Weights of a small transformer language model: 16 layers, width 160.
MLP neurons of a small language model. Each row is named by its layer, matrix (gate and up: input weights; down: output weights) and neuron, and shows model dimensions 0-127. Each number is 50 + 15 x the weight over its row's rms, rounded and kept within 0 to 99. A neuron's up and down rows have the sign that makes its largest values positive.
Before each neuron's rows, "fires on" lists the tokens most often at its 100 highest values on Wikipedia text that the model never trained on; "fires after" lists the tokens most often just before its 100 highest values on Wikipedia text that the model never trained on. A number after a token or word is its count.

fires on: "1" 32, "9" 11, "5" 9, "8" 9, " " 8, "6" 7
fires after: "1" 21, " " 20, "9" 19, "0" 9, "|" 6, "–" 5
L10.gate274:62 27 47 25 57 50 67 59 73 52 63 69 53 47 59 39 62 44 49 48 61 46 42 58 37 66 63 28 61 28 80 57 57 37 44 61 48 57 57 61 49 66 31 61 75 29 36 28 18 29 26 46 39 55 47 47 56 53 65 53 30 62 52 66 47 40 41 71 55 23 68 76 08 44 31 51 62 36 83 62 49 47 44 69 61 50 74 43 39 45 59 80 49 27 50 57 44 80 60 39 46 44 59 19 69 65 60 63 55 61 63 66 43 53 41 47 51 62 59 67 05 71 45 54 67 42 65 41
L10.up274:59 56 54 29 46 30 50 54 44 59 78 44 64 45 63 30 42 45 31 75 33 54 49 50 12 51 58 34 47 43 35 37 88 49 65 63 49 50 40 66 66 44 34 46 28 49 22 77 44 47 57 65 54 47 10 73 69 69 68 42 58 64 72 59 48 14 55 65 67 60 44 83 37 52 40 63 64 56 61 54 64 55 71 68 57 34 43 80 58 56 55 75 50 52 75 48 43 42 63 22 69 63 25 47 33 71 84 48 57 44 69 59 18 45 58 51 65 48 47 37 54 76 60 27 44 53 43 48
L10.down274:49 34 47 61 40 43 51 68 42 68 35 53 74 70 58 45 64 54 49 54 61 72 44 34 35 09 37 65 72 76 47 41 82 70 55 66 72 50 56 71 54 63 37 64 55 49 61 48 76 54 43 44 73 22 40 77 08 59 67 47 48 69 52 78 54 28 42 42 36 50 69 54 54 55 67 51 48 30 39 27 68 52 47 40 47 34 49 43 36 49 03 52 31 45 40 36 60 64 59 23 51 75 71 59 50 43 76 50 42 67 45 50 36 46 60 43 58 88 34 61 52 74 49 56 62 48 42 30

fires on: "9" 48, "1" 24, "8" 7
fires after: "1" 44, "0" 23, "9" 22
L11.gate101:35 60 24 26 43 38 40 83 58 57 51 49 44 41 67 58 75 27 53 64 31 38 30 56 27 60 42 46 67 58 69 44 52 22 39 60 51 43 46 37 71 12 35 54 45 61 45 61 48 58 37 42 66 41 10 59 42 56 56 40 49 51 63 53 53 47 43 64 58 30 65 75 64 63 35 31 46 32 56 36 46 40 34 58 45 33 39 54 55 52 59 60 39 39 51 40 29 59 65 68 38 61 49 69 73 69 82 73 71 44 65 59 64 31 48 43 58 61 57 64 45 46 72 62 66 84 94 51
L11.up101:69 36 32 37 51 41 21 32 40 40 61 49 38 46 49 56 70 46 68 27 41 64 48 51 19 51 21 36 79 53 56 32 52 54 37 61 61 48 36 47 36 65 34 62 89 48 14 36 43 44 61 69 71 61 57 60 47 71 48 61 79 54 49 41 67 38 51 37 40 40 58 56 37 23 49 58 64 23 57 45 63 67 58 68 56 79 44 54 55 31 32 62 69 42 61 51 49 67 60 56 64 44 29 28 43 55 62 30 58 52 67 58 48 22 45 64 54 69 70 25 33 57 17 41 47 27 59 19
L11.down101:57 35 61 63 58 56 65 36 56 75 41 61 77 61 63 60 48 51 18 55 46 36 23 42 44 79 70 62 44 70 31 66 57 53 59 67 53 33 32 47 43 56 41 57 88 45 67 49 54 69 50 71 46 47 62 49 59 63 45 32 44 57 49 64 09 26 71 58 37 37 44 68 48 48 74 68 80 64 56 59 45 68 53 32 50 78 64 34 42 62 48 28 29 73 30 35 63 32 42 35 50 47 81 54 51 81 69 52 69 60 22 33 48 35 64 48 44 67 49 74 60 50 38 22 64 62 42 54

fires on: "0" 28, "2" 15, "9" 14, "1" 10, "-" 7
fires after: "0" 27, "–" 20, "1" 11, "9" 11, "\n" 7
L12.gate96:37 83 48 22 64 50 34 49 62 45 63 66 35 48 59 59 74 68 28 29 65 57 69 48 49 55 36 64 32 30 35 52 55 44 67 58 55 61 40 39 42 54 25 90 57 57 53 26 38 53 49 49 43 50 59 41 55 80 56 49 56 68 54 68 60 31 64 44 31 66 76 71 41 57 49 61 46 67 72 53 83 29 23 80 66 45 67 58 45 76 42 46 32 48 44 43 32 55 56 51 35 25 79 46 58 57 38 53 43 39 48 45 38 46 59 44 69 49 46 70 29 24 67 42 68 86 47 50
L12.up96:37 49 68 55 50 64 33 57 51 67 28 52 72 77 68 53 68 46 46 41 48 64 47 52 76 47 48 38 64 36 07 64 49 46 48 49 17 56 36 75 43 66 36 18 67 53 31 49 66 57 46 62 54 46 87 81 46 49 57 68 34 60 73 38 38 54 55 49 61 39 61 45 85 33 49 66 54 32 35 64 34 65 65 47 39 39 43 56 50 31 45 74 56 51 54 37 61 18 54 70 15 65 33 44 31 68 37 90 27 63 28 66 63 57 45 59 37 38 49 60 52 45 71 57 57 57 49 65
L12.down96:76 26 37 44 63 24 52 68 47 32 69 50 54 30 66 25 36 39 39 44 42 41 74 63 41 40 55 48 37 82 47 35 45 54 40 38 19 24 41 59 58 53 55 44 44 58 42 67 29 50 53 46 47 70 55 42 48 62 37 41 48 70 63 50 29 74 79 45 65 47 40 62 50 64 63 36 70 27 44 29 50 64 70 23 57 76 47 71 50 32 49 59 53 27 26 62 48 52 52 44 44 48 51 36 37 66 42 19 56 36 54 46 75 62 73 30 74 36 99 35 65 50 60 42 79 41 36 46

fires on: "qu" 50, "im" 21, "id" 12, "as" 8, "od" 8
fires after: " e" 15, "i" 10, " l" 10, " E" 9, " se" 7
L4.gate77:29 55 49 68 44 31 79 66 30 58 33 56 64 57 49 24 50 45 34 41 46 42 59 45 48 30 42 76 41 29 56 26 23 29 53 37 66 38 66 34 52 45 47 46 59 38 62 71 41 59 47 28 91 38 54 43 24 50 31 68 50 54 51 73 39 50 44 50 49 48 90 35 32 42 31 16 43 50 43 69 35 42 60 38 43 42 65 44 48 66 39 68 64 56 73 55 45 41 21 85 66 55 70 47 38 57 50 46 74 41 48 57 54 62 53 48 54 21 48 47 43 44 50 40 72 45 63 72
L4.up77:66 52 59 58 43 60 59 38 65 32 37 82 34 35 45 57 67 40 29 33 39 77 53 30 51 33 36 71 38 63 63 52 48 32 16 60 49 33 38 57 65 10 23 45 60 47 70 53 54 48 30 84 58 79 54 80 49 26 72 41 52 59 44 47 41 55 50 41 63 44 59 53 42 48 55 72 14 36 27 47 33 45 52 51 36 73 38 35 48 56 33 52 60 46 60 50 48 35 27 58 30 32 92 50 40 49 29 50 72 37 38 64 25 42 61 40 68 37 36 55 17 40 53 67 37 63 30 39
L4.down77:46 77 67 23 64 59 42 55 55 54 56 58 50 42 52 37 52 84 56 61 58 68 28 56 36 57 26 56 44 75 46 43 48 44 51 44 44 54 44 55 76 38 78 36 26 69 78 41 73 59 56 62 62 73 59 79 53 58 70 39 51 49 44 61 57 28 65 42 42 55 66 57 36 44 59 78 15 52 38 68 28 60 47 26 45 60 68 58 42 52 63 37 50 67 70 82 38 23 61 34 45 55 71 47 30 54 28 76 39 47 54 46 35 64 45 59 25 63 32 43 61 14 67 42 43 67 57 25

fires on: "0" 39, "9" 23, "1" 16, "8" 8, "6" 4
fires after: "0" 48, "1" 22, "9" 13, "–" 8
L9.gate69:53 69 49 59 62 66 69 78 61 57 57 53 92 49 40 48 55 36 62 62 51 45 77 67 74 35 20 43 53 38 42 42 46 47 52 61 55 36 30 32 45 22 52 39 44 60 48 49 38 40 60 60 61 53 49 35 68 36 39 60 31 59 35 58 31 48 35 65 64 77 78 35 48 38 49 30 54 50 29 43 68 45 51 57 38 35 85 43 43 45 44 62 68 42 23 52 34 34 38 62 61 12 84 42 58 56 60 45 26 68 28 41 39 72 46 59 65 32 36 34 29 49 53 36 24 52 66 60
L9.up69:50 23 50 76 40 60 37 47 46 45 51 54 70 76 59 67 44 57 53 17 23 29 41 39 88 59 65 56 28 54 65 39 25 49 50 51 53 47 54 59 40 42 78 52 47 43 37 39 42 28 55 40 48 51 41 23 57 55 40 76 45 59 41 37 30 61 36 49 56 67 57 50 31 53 70 67 66 75 32 55 62 38 54 58 41 74 35 37 40 67 38 72 32 53 55 60 46 43 55 80 71 34 31 38 24 63 38 38 31 49 23 83 64 49 54 57 57 79 69 41 60 43 52 34 47 70 55 60
L9.down69:31 68 54 78 45 65 36 43 30 59 50 55 44 44 41 32 76 27 63 37 71 46 48 29 66 43 59 21 52 30 22 42 54 67 35 49 29 58 63 39 49 54 61 66 64 47 50 43 55 67 58 46 76 53 51 35 37 46 48 47 54 52 35 36 32 65 34 23 29 63 69 40 55 30 43 45 80 54 41 43 55 28 42 63 60 30 56 32 54 67 44 30 60 38 28 82 50 33 28 90 66 61 74 35 69 41 38 24 50 52 28 83 27 52 55 37 75 34 48 49 19 38 62 45 20 76 59 48

fires on: "am" 17, "9" 17, "0" 13, "ord" 13, "z" 7, "1" 5
fires after: " H" 17, "1" 14, "2" 12, "9" 11, "cc" 11, "ra" 7
L9.gate275:59 47 24 60 64 46 47 66 47 63 75 61 49 53 72 58 36 12 30 67 26 56 44 45 49 38 65 58 69 65 67 40 44 14 29 76 29 43 53 64 50 69 59 52 51 63 53 28 40 49 39 14 20 55 11 35 46 62 55 69 44 58 18 71 39 54 67 45 63 43 55 58 33 47 70 53 41 63 48 75 50 31 45 64 62 72 28 73 51 42 56 77 20 25 36 36 67 62 58 58 31 51 52 43 61 58 59 40 47 61 77 54 45 52 38 57 31 43 39 30 28 54 59 53 54 21 73 37
L9.up275:39 24 30 47 70 26 46 57 58 65 71 46 40 71 56 99 39 76 66 33 23 61 56 75 48 67 35 55 49 76 61 12 60 67 68 44 50 53 33 77 45 68 35 61 40 48 51 53 56 31 42 68 50 61 67 70 52 56 32 21 37 51 45 64 36 34 37 72 64 38 64 60 45 50 40 60 54 40 49 53 47 17 52 52 42 57 53 62 52 56 62 52 50 59 65 53 53 46 47 35 63 44 59 45 43 52 47 46 28 61 43 67 41 28 52 26 57 46 61 33 45 56 52 33 55 37 43 42
L9.down275:38 32 58 36 49 56 72 53 48 93 60 49 58 83 50 65 53 65 20 32 53 48 86 43 45 63 24 59 45 65 44 53 68 81 35 22 45 47 46 67 37 23 65 46 39 50 66 38 32 47 55 46 62 33 38 81 46 53 32 51 55 53 46 74 28 39 17 43 30 59 72 37 52 33 27 76 52 52 48 52 63 55 78 43 38 45 52 27 59 25 65 21 19 62 59 66 60 42 48 40 67 58 56 27 64 43 50 25 51 28 37 58 55 50 46 50 59 39 51 47 59 65 63 51 57 59 40 56

fires on: "0" 45, "1" 15, "9" 13, "-" 12, "2" 6, "8" 5
fires after: "2" 41, "0" 25, "1" 14, "\n" 12, "9" 4
L8.gate145:67 35 13 64 66 67 39 41 40 34 73 57 44 80 46 60 30 22 59 45 36 72 57 19 44 32 54 31 36 78 74 50 68 46 48 58 42 56 33 59 08 40 62 19 67 40 61 54 28 42 44 25 42 51 44 21 56 33 54 51 66 27 56 74 61 38 45 56 35 49 62 62 48 71 53 62 61 33 49 31 29 44 47 62 75 73 47 58 42 66 62 62 35 46 24 50 53 48 28 66 57 40 36 68 44 49 39 39 44 46 50 39 54 59 42 48 34 45 60 41 45 23 78 54 31 52 49 58
L8.up145:55 34 35 65 43 45 55 23 36 58 60 73 55 57 74 30 45 44 53 42 23 42 68 42 53 57 58 49 60 39 56 37 47 44 16 54 54 73 48 65 66 50 61 69 28 74 36 29 36 47 35 64 59 30 40 50 41 46 22 58 68 41 62 50 36 59 61 65 52 42 70 37 75 19 49 58 58 50 41 50 54 37 73 28 53 45 32 46 59 45 68 35 49 59 57 38 51 80 60 36 88 51 43 62 81 39 54 48 47 67 55 45 80 59 32 58 36 61 77 21 44 11 28 48 41 31 51 32
L8.down145:53 54 26 70 52 58 44 64 33 81 54 46 47 42 46 64 55 68 45 35 64 61 68 37 50 61 54 54 53 73 43 49 64 76 32 80 26 60 60 54 42 58 44 59 61 33 51 48 64 33 63 58 31 39 47 60 33 59 56 31 49 35 75 54 64 35 59 48 19 44 59 50 45 49 60 54 46 53 39 67 38 65 39 51 26 42 38 58 26 66 66 54 52 76 47 33 49 34 13 45 62 50 35 58 30 36 22 55 61 42 39 41 53 47 85 42 88 47 51 39 59 66 42 36 61 54 37 39

fires on: "ee" 28, "ro" 16, "eb" 13, "op" 9, "on" 8, "aint" 7
fires after: " w" 31, " h" 13, " W" 11, " p" 9, " P" 6, "S" 4
L3.gate55:61 42 53 66 75 47 39 42 47 44 39 21 64 57 52 46 68 35 42 41 46 63 64 72 99 67 40 51 30 69 62 56 42 54 43 47 68 43 35 53 43 62 55 47 45 73 39 74 69 39 78 49 49 46 51 44 43 51 28 42 31 64 53 30 35 67 46 74 35 25 71 38 58 58 54 59 90 38 49 44 58 49 52 64 56 67 79 41 44 44 61 59 63 51 53 46 43 59 51 52 28 48 72 80 19 52 42 20 58 46 50 45 58 36 17 36 31 34 51 53 44 57 54 46 35 71 60 44
L3.up55:58 65 63 30 43 60 47 35 56 63 60 29 12 27 76 47 46 60 24 30 35 50 40 48 59 39 83 59 53 20 46 57 64 62 38 62 60 61 57 72 57 46 42 33 49 36 54 46 67 47 40 33 38 36 44 53 48 57 46 29 59 53 55 38 39 89 44 66 79 27 18 49 67 67 54 60 52 57 46 70 73 53 56 59 74 37 54 74 20 66 77 40 46 35 39 57 42 62 61 68 36 36 51 54 37 43 68 68 12 32 09 53 41 25 40 31 41 48 62 51 60 50 47 58 56 53 46 72
L3.down55:43 73 58 65 75 43 54 42 45 25 53 56 45 21 63 42 58 48 43 51 46 74 65 41 50 46 43 71 51 45 57 51 58 40 25 47 49 21 28 54 68 35 48 46 48 68 43 47 42 67 10 53 20 65 63 51 25 53 30 29 75 28 20 54 45 25 41 39 40 58 60 63 66 54 52 75 51 64 67 71 53 56 31 21 65 44 62 48 39 88 40 63 60 59 27 45 41 51 43 37 49 64 44 70 30 30 39 49 48 79 51 43 46 49 58 40 00 67 45 55 51 89 47 75 48 49 60 31

fires on: "1" 23, "2" 19, "omin" 11, "9" 7, " |" 5
fires after: "0" 41, "9" 9, " N" 7, "s" 5, " n" 4, " Al" 4
L8.gate281:80 56 54 40 65 57 40 44 20 37 40 52 78 34 60 70 27 42 55 87 64 49 28 33 60 58 60 65 68 47 42 31 37 49 47 71 77 63 53 65 58 42 61 50 70 47 34 23 61 42 55 36 83 41 48 69 46 40 66 32 41 73 37 78 48 36 58 68 75 38 47 68 28 43 55 35 59 38 77 36 67 74 49 52 31 34 56 58 50 40 40 77 47 42 51 15 21 49 36 51 51 43 48 75 46 54 57 34 67 59 45 38 15 48 46 47 59 53 59 45 54 40 58 46 23 62 35 32
L8.up281:30 77 47 51 32 46 44 41 62 58 36 38 41 49 58 48 71 46 45 44 48 50 63 69 52 60 30 58 37 74 19 29 40 37 47 46 53 46 74 28 65 38 42 64 45 58 43 55 51 32 40 27 56 48 41 60 61 72 61 48 49 72 26 26 82 67 47 52 50 77 68 34 55 61 33 44 56 76 38 36 55 27 43 55 53 60 66 33 41 55 11 41 40 76 54 43 42 66 37 51 34 71 53 66 37 35 41 47 61 85 58 51 70 48 52 38 59 26 52 70 45 53 40 51 33 56 63 39
L8.down281:47 21 44 51 35 50 37 65 52 25 48 48 39 64 30 49 35 40 41 72 30 49 26 39 63 67 43 37 64 46 54 67 66 28 46 80 72 34 36 84 76 51 53 65 39 34 34 59 41 59 47 70 57 59 66 37 76 62 56 34 48 42 54 48 40 36 46 57 42 55 48 34 40 45 49 22 70 40 32 45 81 50 66 49 58 63 38 41 43 43 23 57 42 63 73 43 54 75 66 72 56 18 42 31 48 35 52 49 54 72 53 50 40 71 30 61 68 83 55 16 73 72 65 39 69 69 73 44

fires on: "qu" 28, "im" 15, "or" 13, "ir" 10, "t" 7, "ult" 5
fires after: " M" 17, " e" 12, " m" 9, " l" 7, " E" 6, " se" 6
L8.gate105:44 61 63 35 33 30 81 48 47 43 37 28 53 60 66 33 40 48 51 44 39 64 50 44 46 55 43 79 59 24 57 36 49 54 23 61 39 68 24 36 87 32 46 64 45 68 60 76 57 57 49 77 38 45 61 65 36 38 46 64 57 52 48 59 44 36 33 35 65 55 78 40 27 48 66 53 53 44 55 48 35 40 61 39 73 71 36 52 53 76 35 63 54 62 74 28 48 01 34 57 49 39 73 59 28 50 56 50 20 39 45 61 40 54 45 28 09 64 41 67 28 44 41 30 45 55 80 56
L8.up105:58 46 49 60 43 38 42 77 61 43 49 70 61 58 29 18 54 51 59 45 49 61 60 28 46 26 44 64 51 48 68 36 55 17 35 74 59 49 48 47 69 54 34 49 47 87 44 52 48 66 21 73 56 49 55 59 67 52 44 54 42 38 60 48 27 66 36 52 44 63 75 78 57 51 61 33 35 58 30 50 51 51 58 55 48 39 45 88 31 13 47 29 48 31 66 84 81 44 57 46 32 65 77 66 53 57 43 55 38 29 51 50 67 31 40 42 51 51 47 50 20 44 46 49 32 75 57 45
L8.down105:61 52 39 32 41 63 64 21 49 52 46 56 36 47 37 18 52 43 57 37 89 53 57 53 77 98 54 45 55 67 54 74 59 58 36 03 58 68 71 46 68 43 47 51 43 46 68 70 72 41 46 44 56 71 49 41 55 57 33 51 34 22 70 46 52 48 43 45 39 41 56 47 27 62 62 56 50 51 77 62 61 38 55 42 45 51 63 48 39 63 35 59 42 54 55 76 47 34 81 51 78 43 54 28 67 39 45 59 73 48 34 53 46 49 71 57 58 51 51 38 48 41 38 51 38 44 69 33

fires on: "=" 51, "u" 18, "===" 10, ":" 9, "==" 6, " of" 5
fires after: "\n" 67, "al" 4, "uc" 4
L3.gate250:72 50 62 74 53 46 57 58 50 33 42 64 50 44 69 71 24 34 67 56 64 53 79 78 30 56 16 51 59 63 45 48 73 35 36 39 64 44 57 55 69 56 39 55 53 19 36 36 31 51 84 23 65 33 61 60 48 45 58 26 57 58 65 40 38 51 51 50 52 49 81 48 36 71 29 28 59 49 67 21 42 43 54 90 70 44 29 50 28 50 54 74 52 69 40 50 37 35 35 56 53 58 61 50 39 53 33 32 34 63 28 48 48 63 52 41 53 48 49 66 37 61 56 12 77 42 63 36
L3.up250:76 52 50 75 34 22 65 56 55 55 43 28 78 55 43 58 59 44 49 60 37 40 46 63 83 31 38 71 42 25 53 45 51 47 17 59 50 37 58 49 63 45 45 43 64 58 40 54 26 55 31 45 47 64 67 46 54 37 61 48 34 79 42 38 28 37 11 82 67 63 44 47 49 51 50 38 34 56 50 59 68 73 23 48 47 29 68 37 34 71 58 61 34 47 37 42 34 25 30 71 52 48 57 54 38 34 42 63 15 89 64 46 75 52 59 53 64 59 60 41 47 66 31 51 38 39 40 55
L3.down250:44 39 39 58 73 56 43 40 53 59 62 55 77 57 52 55 46 68 62 43 60 49 39 45 41 46 18 76 34 66 67 46 55 25 45 35 33 47 52 66 40 49 59 47 53 43 63 62 63 53 64 50 47 47 53 77 50 44 57 41 51 24 34 51 50 17 48 34 62 48 36 48 65 53 44 51 07 52 32 64 63 36 72 28 19 32 64 53 38 38 33 69 38 43 43 35 16 62 53 68 30 38 66 53 41 58 49 60 53 31 28 17 60 82 48 64 92 61 62 14 46 43 43 56 76 56 78 72

fires on: "1" 19, "/" 17, "9" 12, "erv" 9, "les" 7, "0" 7
fires after: "0" 23, "1" 15, "9" 10, " S" 9, "ing" 6, " Al" 5
L10.gate409:62 59 48 69 66 66 69 45 66 42 65 53 52 57 42 54 22 49 56 55 61 54 55 46 77 12 29 44 46 39 53 44 48 54 72 46 74 40 63 69 66 41 52 38 74 38 57 11 41 52 80 47 44 31 59 36 60 51 23 40 54 60 30 49 55 53 43 30 67 39 19 33 58 49 53 46 53 31 53 45 51 64 52 35 56 27 62 64 60 55 22 64 59 24 52 54 60 27 26 56 66 55 38 57 41 50 34 50 48 66 52 36 24 66 49 51 42 20 53 42 30 25 63 46 51 36 19 58
L10.up409:42 60 51 74 47 43 34 59 56 57 48 59 43 32 50 51 64 22 72 29 72 70 53 57 82 60 48 17 40 43 35 48 44 49 48 61 54 69 55 65 59 18 50 43 70 52 54 48 50 55 45 46 82 44 41 63 61 59 19 71 46 72 62 46 51 49 52 54 48 64 24 52 39 57 47 52 50 50 49 37 61 39 60 47 46 38 23 57 29 52 22 48 53 65 38 71 46 51 73 45 49 57 45 50 52 56 31 48 59 77 75 87 15 46 53 36 66 47 68 32 39 27 36 41 40 58 61 43
L10.down409:56 69 54 95 41 56 60 52 79 60 39 42 57 67 59 71 45 62 69 50 69 65 34 49 34 43 30 51 57 54 34 37 43 54 27 41 65 38 41 54 67 50 49 61 39 29 60 43 53 65 61 58 41 31 48 48 62 56 30 77 70 58 24 56 39 27 28 51 45 57 83 49 48 49 71 61 72 67 63 57 33 39 25 56 77 45 32 38 68 74 65 55 81 19 72 49 35 52 42 65 55 48 25 30 46 38 40 58 37 66 45 61 56 63 24 52 67 74 51 57 61 85 38 49 46 69 59 59

fires on: "ition" 26, "ee" 15, "ord" 10, "on" 9, "ission" 8, "duction" 6
fires after: " w" 14, "ad" 13, " m" 11, " add" 9, " W" 9, " Rec" 6
L3.gate349:52 44 22 49 49 75 72 65 67 47 38 54 67 17 67 57 64 08 43 56 23 81 64 36 89 69 34 49 32 58 66 75 69 28 42 52 66 66 52 57 42 54 46 46 77 64 28 51 35 46 44 58 71 38 86 56 66 48 50 53 59 44 62 79 62 52 48 31 65 54 44 74 56 48 60 27 50 56 52 26 56 43 41 43 38 66 86 31 44 41 56 37 69 74 37 43 53 62 69 40 44 56 42 81 42 69 27 45 69 47 38 65 24 58 64 47 53 40 78 32 39 64 50 42 35 66 44 33
L3.up349:45 54 40 44 44 63 70 49 31 64 48 30 48 28 61 56 59 40 66 48 60 70 49 42 64 63 61 55 52 27 58 48 63 65 60 56 42 62 55 64 45 42 42 58 35 67 35 72 44 47 56 51 73 51 73 54 55 69 33 59 33 42 43 20 53 69 48 65 35 49 43 63 68 39 60 66 58 54 57 67 39 47 20 58 44 46 31 50 21 58 60 36 39 71 49 57 36 99 66 51 57 43 78 59 42 84 48 62 27 43 65 37 51 33 46 36 36 48 53 23 59 21 65 58 62 47 51 57
L3.down349:32 74 32 57 63 40 50 49 57 55 49 30 50 32 52 47 42 50 18 36 22 48 57 19 78 65 42 47 36 65 40 57 70 57 45 52 36 67 55 34 33 67 58 53 63 47 33 39 71 43 14 45 53 35 61 39 68 59 68 64 46 72 44 42 42 53 34 10 57 55 65 63 55 48 48 49 81 67 46 51 56 35 51 44 25 65 58 45 49 63 38 32 76 51 46 38 50 64 56 51 27 44 39 88 32 21 31 57 13 57 52 49 46 20 44 69 43 63 84 30 65 56 50 74 41 21 61 22

fires on: "9" 35, "1" 19, "8" 9, "0" 9, "6" 7, "2" 5
fires after: "1" 36, "0" 23, "9" 14, " " 10, "–" 6
L10.gate356:79 67 23 43 62 41 45 56 72 76 55 42 51 51 48 48 66 54 46 40 49 58 47 40 69 43 29 22 60 32 42 35 54 56 37 65 59 55 36 32 45 66 53 58 52 43 29 46 60 72 41 74 99 42 63 68 37 46 38 07 41 50 54 65 68 44 68 42 54 35 50 51 48 43 55 23 76 56 75 50 69 53 68 31 57 56 69 47 40 61 47 61 41 46 32 34 27 44 47 62 41 51 42 36 44 86 52 32 58 67 44 49 35 77 58 50 62 53 41 25 34 44 79 37 36 40 70 29
L10.up356:88 56 41 40 53 37 36 68 47 45 44 66 45 69 48 45 68 49 36 54 41 56 38 47 47 74 64 66 44 44 60 57 61 40 73 40 47 39 31 56 24 63 78 37 39 36 30 36 70 66 44 50 52 49 65 39 35 58 56 55 39 50 61 60 60 36 78 61 78 00 52 31 53 59 21 43 67 57 26 55 73 60 50 69 43 19 38 55 41 20 38 60 45 27 57 58 63 44 66 40 35 76 53 27 41 94 46 36 62 50 61 41 19 46 29 52 57 63 79 53 51 79 56 40 76 64 42 65
L10.down356:40 29 52 27 45 34 14 55 42 55 35 44 50 62 70 29 62 18 67 51 33 43 47 72 25 60 43 43 25 79 53 49 68 56 55 66 41 51 50 20 37 46 68 38 57 71 83 20 41 58 75 33 53 71 39 67 46 67 30 75 18 34 66 53 33 47 70 32 78 31 50 50 38 49 57 68 28 42 60 47 48 44 50 35 71 76 30 29 45 45 62 48 59 35 66 47 41 41 45 46 58 37 45 80 78 45 44 66 42 44 44 63 94 60 73 55 63 48 55 43 56 47 53 45 63 42 40 42

fires on: "==" 84, " music" 4, "l" 4
fires after: "\n" 84, " O" 6
L9.gate221:41 44 51 70 58 61 51 58 54 45 57 43 48 37 57 46 41 61 55 51 33 53 61 70 93 53 24 54 41 53 36 42 54 36 57 67 12 68 43 44 54 49 77 70 69 52 52 57 37 67 58 51 53 62 43 63 53 41 15 44 41 66 92 68 46 52 39 52 61 56 43 39 73 42 56 59 46 32 69 20 32 40 30 80 46 41 70 48 47 59 59 48 56 55 34 57 43 37 64 71 34 51 57 52 25 63 49 64 71 51 43 70 82 12 63 60 65 30 49 35 39 64 79 45 74 38 55 65
L9.up221:60 62 75 46 49 14 50 51 44 56 84 36 58 48 14 72 64 57 34 47 48 42 47 32 42 22 68 30 51 37 53 74 38 33 34 47 64 57 72 51 35 42 53 40 42 66 73 51 64 56 42 54 45 64 48 26 30 71 47 51 45 60 65 56 43 41 56 67 65 35 71 52 72 64 73 39 55 47 50 61 39 51 50 47 67 44 43 81 39 30 45 56 56 58 16 67 55 39 16 63 52 41 65 60 60 31 63 57 36 54 51 68 60 64 45 28 47 64 73 49 56 55 77 65 52 73 45 48
L9.down221:64 40 72 48 50 53 49 64 51 61 25 40 64 61 36 43 49 43 40 52 65 59 42 69 71 43 37 46 37 66 49 62 54 45 51 43 45 51 48 37 38 44 80 52 49 14 58 46 65 47 52 56 27 45 47 31 27 23 56 39 28 55 47 69 23 31 51 45 54 61 32 55 38 60 55 71 35 43 39 62 52 59 28 69 46 44 42 30 39 44 54 59 40 55 36 25 73 61 56 41 36 53 37 35 59 39 23 63 35 20 14 45 58 47 83 36 90 39 49 48 54 46 40 64 63 56 81 55

fires on: "1" 22, "9" 17, "′" 12, "0" 11, " " 6
fires after: "0" 33, "9" 18, "1" 13, " " 6, "|" 6, " |" 4
L11.gate447:55 63 40 63 47 48 59 55 31 59 37 38 43 36 44 56 41 29 55 42 64 72 60 52 59 71 48 60 57 60 48 31 52 29 56 53 67 58 37 69 58 33 44 57 66 17 16 38 47 50 64 42 52 38 44 30 27 72 64 65 51 40 32 60 48 34 37 28 80 47 69 49 34 93 58 19 60 32 45 53 45 49 49 43 65 31 26 86 42 59 29 75 67 52 64 74 43 56 20 54 44 41 44 28 59 73 50 38 62 41 48 38 24 82 64 69 31 59 36 48 33 46 44 71 50 58 71 56
L11.up447:54 50 43 80 56 40 45 61 59 63 18 60 44 42 61 60 57 58 75 39 59 62 44 22 77 52 41 43 61 70 18 57 50 42 56 38 49 18 39 27 59 57 67 36 69 44 43 46 56 30 41 77 66 63 65 39 08 55 59 51 49 36 22 50 41 39 46 36 39 80 65 54 52 50 60 71 35 85 34 56 42 54 43 34 43 40 40 53 69 41 19 68 74 55 68 55 46 50 55 70 51 62 47 24 37 39 45 31 46 44 47 94 32 64 58 66 38 62 47 42 51 56 47 48 23 65 69 31
L11.down447:30 30 44 70 60 57 43 63 67 52 54 44 34 53 46 55 35 46 56 89 72 53 48 56 62 52 46 59 37 65 52 42 58 52 47 53 42 44 61 63 27 52 86 35 44 33 86 60 61 32 28 37 50 44 59 53 47 36 67 41 63 27 25 49 34 50 55 42 25 51 76 32 60 28 72 92 34 74 69 63 36 42 55 52 57 44 57 30 39 48 59 44 62 51 75 45 71 26 74 54 65 58 35 46 68 59 26 65 55 31 55 48 62 39 47 52 75 63 37 38 45 42 58 54 59 63 39 66